config = dict(
    d_model=512,
    n_head=8,
    n_kv_head=8,
    head_dim=64,
    activation='swiglu',
    norm='rmsnorm',
    norm_place='pre',
    norm_eps=1e-05,
    optimizer='muon_hyperball',
    train_tokens=478900000,
)
MLP neurons of a small language model. Each row is named by its layer, matrix (gate and up: input weights; down: output weights) and neuron, and shows model dimensions 64-191. Each number is 500 + 25 x the weight over its row's rms, rounded and kept within 0 to 999. Numbers have three digits each. A neuron's up and down rows have the sign that makes its largest values positive.
Before each neuron's rows, "fires before" lists the tokens most often just after its 100 highest values on Wikipedia text that the model never trained on; "fires after" lists the tokens most often just before its 100 highest values on Wikipedia text that the model never trained on.

fires before: "\n", "-"
fires after: ".", "==", "ed", "Career", ")"
L3.gate760:472497535502513487513519522520430504497487531509498477441544493457475477515518511504494472521500501486504467482555447502490497448509506508467448476481502529496526509481486518529511511504491499460480494507503524524484508456526507523522527448529489507474483458488569544463488491474490509523482513534490461475493458469480513523470460496492502549493508501488474502512481517495504533506539
L3.up760:448468528521488504495509506523467489481465510501525465501484502455469491524485496509488472508499496487503450500564489458496494475538534483487457515507478519519546515523505508535499506514493514475511513473523490488484531467549476530512561425528532509502496473508520540474484494495482486484496495538487455483502474466451538551494444498468509538504502518510497507506505526519504508516514
L3.down760:481455528518535485479482514488477509491464506524500478408478490465481476491517515540477468519495477486497445504531480479502498481491539532469515560489500514490546540501495510534528486526490525507538519505485512517523508455551472514474537455477518518463500463488547551486504493479492500489503546500515485447497485501461505486451486489475486542515502488492492449503495499503478505520515

fires before: " ", " in", ",", " and"
fires after: " (", " was", ";", "–"
L3.gate1231:514523537536535501468503522505477447496495511491478496452513523485459517506520499491490496540521525491488527447501464487517512576479478512508499461533510436506539464469460520521508469474517491509547541480498475484479498474507529497494483499460493499517488488468493535467501504459462485553514488517513510509461477520509486524491479495499544539479530490500497510492499494498460455488511
L3.up1231:526537487520499495496491526511494494520486514528502480507526505456510494548508520491508477510462483518493475534526513473470535511500515455495536478508495507527490534500509481530519500491506514502476485549448512533526482510493534454475460470486488489491469524515506434521528439480496481490468462473470471549500493492502487498459501496509507535471502540520532510500530525482519486495537
L3.down1231:530575481502519520491503519507477539486477520456488507503525497468520541510481546508509486486500456547475496538526521490490528473480457487528476465487496525488504488462482533506482460504528475524502500493504500515494518478485536466541502488496445516516457529491518518504510486498486466470476531529527474534535510509501486500520539506490478482527506496480465518535497523469532474458525

fires before: "\n", "-"
fires after: ".", "\n", ":", " "
L3.gate1197:436474518516496545511531525491518518510511493539483480515519488467525520488509486500514469508497507468518453496532507550497490510495476512510533486473521471483508502519540454493566484503547547472435482499484485479500558535504464497523514486571500436519474530520542503468503483512517505509473485487489471470511526472516518480479497483449528484483508534480526493500511523504486509473521
L3.up1197:471492476529515517486532499500489478513527499533508487479545507471530508476503483510481475509524517490466461518495468485488512492510481512478521480487534497524514503453511476569430484504468462454538446486492493475541518492526496500534473494506503503464436485489520504504551483492454536450461518504526525520520508502504495549547496498503494474483527518494481521462455509485489489518549
L3.down1197:555481476484519502532493507466486481496496500507527501511473508503495480507499465528465476524504511482515513501489508523526514468521503532467468489525499499528487535407532543517514466512533521511488504515503507448487502506496476453498515442501499461499482473506487500465477529552504505456482522496526505471484440507521509474471498459525498488522476508518555501512500528504554482475557

fires before: "\n", " ", "In"
fires after: ".", "==", "0", ")", " |", " =="
L3.gate1147:497489536517523521501510454513501489541485534468494494497509520501529540522508435496464497463500513517465502470503457520456520503531492541502479492506531531521479497471503498488515504460466511502481506483536503501484477473485499512490482447538501490496474504478507482480463525506494516488537499501458476475506481489543533467512489495515517521472462484479463476520505541487526497511475
L3.up1147:555515506503539527510478480483475473477519529434466506487517551460492519502501520522493472470484506520470490505506515469440508467507489495542476512496539529524521524484524504540483501443509474485480508460502546494461483485515467484503492447546495541502498516473507521527508524505512514472513516501501501507502488482490527530503547484509503463491491489464529494501502480483487513498497
L3.down1147:529561470476492512499555520499495530473483539478483495465477486525506491537587480492512501472484489490542507477533512504452499535494478516538434499520481467479480478481507496498479467508497517488479447481497520474447489470495513513536510512516496479504470494487456490513466543483494488515454526500515470511476466551498502516479497501493493494485491509517517484526506486520528503503486

fires before: " ", "\n", " |"
fires after: " ", " votes", ")", ":", " |", "1"
L3.gate650:483524501505543506514566486462429487496556546513524524484512471507522545472530527519533509505519466538479530494521495488500505485549478495557482509491510483499540501524505488457520515512518481548490516469486504514504509522488506492543519483439510505486473513438501473530463503477501546514513499485490543488468444491492479527518493478510466506501535462437541519478550483463518509534524
L3.up650:503518498505488475476517522477501537475538480504485461545470546480514585500501478534477482450529524465507490479534482478455506483525489516505522542469503498489468482547478478533490491470462547489483483480521467455539504552482504490510468531473472517469493516528448491551493525431492464512469475506465485515458506515494488502511448506529508532491459493497498513492478497546481517487509
L3.down650:514495473512538492491516480463471513433478491478518474505484472511519523509468509495494526492504519488491546457538542524496499494475489497513476527515492524536526496513475520534495511511499518556531523479501512508499532515476502499465495517434438466508508492522489497513505459472488504508464473519501485479482513509505493493503472481542487487509466472490525531486489470485495502504502

fires before: " ", " |", "1", "."
fires after: " ", " |", "|", "1", ":"
L3.gate331:523531517483563484526473522493489558515522531516515508531516521492556517488516484487489516463521511539428509500527461498487476516492488495484464487540508480502479540503515509523506471493529503516490487469518493531478549510500514499559512511503487437492447500487529504524511513479545527477488490485489466467510497468460515457510490482491486520520516488496468528487481514478492539497538
L3.up331:493464480461527506480507516510525456476521472489498447519494489530510531504494484473486518509510492492516483486513483495532470469531483490534520501502509521462542530553493479517478457521484497551505524515493523470500494532534474539476492586490504481469504516479509510497460458472536503516487521490573544532507494514505504511470503530512454498463476536496513529516541502536502488527537
L3.down331:509523526502546504525497510459432542513526515480481506521513547511479487455499442498491526481493507468507492535514466514549488490533507529497463476521473510495466497466523494501478533511523491499521502445507502510469522504475530517552526537519520451513466512508521478487516485554473523504471497541492501525499535488499497489464450496473508493467489500479431524493481511521520526502521

fires before: " ", "0", "\n", "-"
fires after: "1", "2", "0", " |", "8", "4"
L3.gate381:500501533558495481485497517488537466488513519488483497497491495498484525512507451499549483491505540489494540467549503523467489502487488527472465468501507528514486541503489525513459466494474523521501476495525489483474530517438530492542509502522444533495490486502483519471454461476528514518495494506515492519514485511500515489475478468511475550487488545455471477487517515464527522502503
L3.up381:520487506475453489441457465544517499514531506456532498497549487525482503456509512467476494461477522491501512490488560464497491512475511506508536472493518475476504516496504479463487482508532513556513468496436491494488493486518481506498472506498526496472527524481530463543525487517478424501454473542494505487500507519489504520487486526472480549520528493461508523522491474515535521510455
L3.down381:467489508505507531476536449472524460529538538484522493486512505465467506501490497486512485456515476511510526482504496435462519504505525500479524499506523554510490459504495547500488512520502516503464487524442507513450533473500503504498525501499504535474519516474511507487468540503528536515505499561533466537518493516471519445531488516486480542483490477517495506473492525484538481485503

fires before: " ", " of", ","
fires after: " in", "In", " In", " the", ",", " of"
L3.gate1065:514515533515530460510540467493490501419480501516480506460519478471514497508494457531467524513520495528486506473506430479565489532503474507497526494505547501502447517453532555484507516511501527475474465544492517474469490489507507494522518497490520493483487466490492481518540480504501490441472499506490519511526509540509519458524545552504509466454479533513487521499455496498508521514484
L3.up1065:517527513480513537521494492513529548508509518456509523525501463535437533499509481505503514486438536498504503481501487465491504489493447523513515459506503538505482542519521482526488496481497498491481508510516495544546489482435456506515522530502496508487429491521451470499462516452492493506495493488460490509518509497519452523516475525516537489516577521478473497464516513507498513515557
L3.down1065:546503513480507517530515496531514533520500518530485480493479515524438501522502525507488487519447460503547485438533420542454487489448499486479483444513501478481533525521482478530486471476473458506507490438510540535509505505527457544525536528563503516526495511536470509494458521500489501488517525501501471468508468537505480492457512534514531515516535490494474502508491510529491502481488

fires before: ",", ".", " and", " in", " was"
fires after: " of", " in", "ha", "s", " South"
L3.gate697:520499499451540484479539508515461505496493490456507494476516502451520441492561517512496471480513510504470471511510539441496497450514482524524536511515461508541500554502520509478517478537512451531432538510495492480518523501474505546482497515471522569465519483521509489533473473516494501470487460457509476525541447501480501504435493496537494470493502509537483519518515536504515492531568
L3.up697:496464483491501514558510508530538505507486533532489480500463512499485531551531482546530482473494483449498517486493493505505518498496477501513505494481527471479494483474539461514490488460516528515511511523544497485525505503470517498534519427500511481475501506453468492472494518511462511531472521501458525496504507506479487478507510505456504493497488519519514481497498467504515527501509
L3.down697:539546490521528464547450445489469486533499475499470472522454500484512503522474473473537506500503522505510507497459498520465516515509526524487512517501473502513516457452504522479443527496537527521526519528543497463482482538516476479515505504466458442564513526512486519488487521510494493489473512530477478491491480513484451509501518498500513508491493492524474495498494479464483496507508

fires before: "\n", "|", "-", " Result", "The", "==="
fires after: "==", "===", " ==", " Rank", " ===", "\n"
L3.gate139:476458527485515478508509491523516516476466522496525471489496486502514477481523462446467500522516511474501467495506499523478474505513463482500475534467466445512516512474486458527490498501504542505450472514497518543463513479471464505470482515560487495527523510498507481522522453484480472495515511519518494536488480484502526447496496502478495493512528518517433538495497498450454514504480
L3.up139:526450549464506491508463523516535497528484485516489515458504532500514491494468486491506481541515489546508505481545439500538508478495426489544454496486498475468483454444488502550488480489513550533457498511533494510497510515496480489514472485516463506511472457471492483528492533499473507469519492514479442524479496498511535467480542521496508493473483490506523557531465481531524510499507
L3.down139:536505563445507497507494519493493532535493489503486488468544524476528454490498504511487486537430513541531485444481512527540478494546504485549490471483539456538539479466531536512515487499496486529492483486521507458525523486471508470489473509499512526522494552501486537473503491537498497460517508496481561515507528476512487502532502517467520494473518472518504539496496476502517478490469

fires before: "|", "\n", " |"
fires after: " |", "---|---|---|---|", "0", "\n"
L3.gate799:515481490466514453532526489502546460462427532536477510491539484514481483494502476514470500544512482520497503456517514507512548510494484493486530503517538506546473466528453501519491509505500491516527474488509476530503548542532494489461516455533511503443522481484514460506501512509511453463481491523496477495527475491502532498522519492501535474496510523483531499486493499544545476498479
L3.up799:495481463519493524480502498516526464489486531499461501478521512523489514495488501478475516486493542516495528508504477497517505506516477471479512523497481497477476499453541480504506453528526484475483514477477528513514468516490482430488490501525487452528530469438503463540470499502548524529553528483483484483487514493455497490492483489463519501481522527542497491548498493484522495480486
L3.down799:472520496510491486503504517503504473462500477420495509463508521502474487526517482491544492491489532480558500530506481543520504522513498513496507513499466497536460485527517486467525468538516514507503545489516523536506522501488469493541537513510478508466535475493447492492529468497505484510457479457494475522508516521514480482500502543497518509508520463504507489498494482469545496464479

fires before: ".", "ers"
fires after: ".", " Bro"
L3.gate690:498506507498488486485477505490517453482500476499501501500498505528497491510533496479495461495486558492495466461491444513494486516513507480511505526508529468495506503515476508486565477487519491506520455487522501505475478540508500465535490476481520521494493502504532457504559518475537507484533514505548483506498496489508495500510504476541478466496493476501533511507481454530532519474495
L3.up690:508497494500500507486526535480472509509495513525499507494474485551547522484492519488503483498481524450476466518477526539506483534508456487502491511470489484477520496514480494511527479498553514507450509490445525505464432506473476502474492525465513489530507471532462463473544475465500517480487509516504521489511511524518548474508525524534494471470521512481549498494515477475517501518455
L3.down690:512514464494505498554471450501466477495517558498503479546516492495520511511461527528513473476514516462486478522515509487556491463506477452509500480496482491469510489522505507518490515465554515489512556504490516460476486543485537529531495504496507498508479522474488514503518511489511525462493494495469468534532517500502452519489527496456480480529520476507503513497500483513486531451514

fires before: "\n"
fires after: ".", "\".", ","
L3.gate817:470506492499495475472521449525517510528464544500498481502508496467520515499458439540503503463519492504504496520526540443506480477537527501467498489533460513474521484486526468521480506512472486462498505456499488528510494435486539470538534465494545508451483556516518539454507507457498509518514465507459446487496500488514516506485509512506494515534478460487536486527463518492504525491523
L3.up817:478474528488506475531482504514484482518491485539492466483509492474544530498446453520510482493488479490482491505529482475492505489512511520477486479521466529495521472475531487535508508508484496488497510452506527533513503464490479480508513508495532501475476527478515560438500493506475488528553459495468484448512496481490504530475492496506497557521515490500507530523484496522490518493530
L3.down817:536453530476488492490535448483478489517531481521538479463472507460511507539468464527503492525484508487493464499562506472523505475524520504453525526538451491452525490494517507522501500549523485506499482484510469470518495478481528474499514509560531562483485537514534564474491501508461524529577500508485436490496525498508550520486518503517516524528515482489530475503481490468495481488520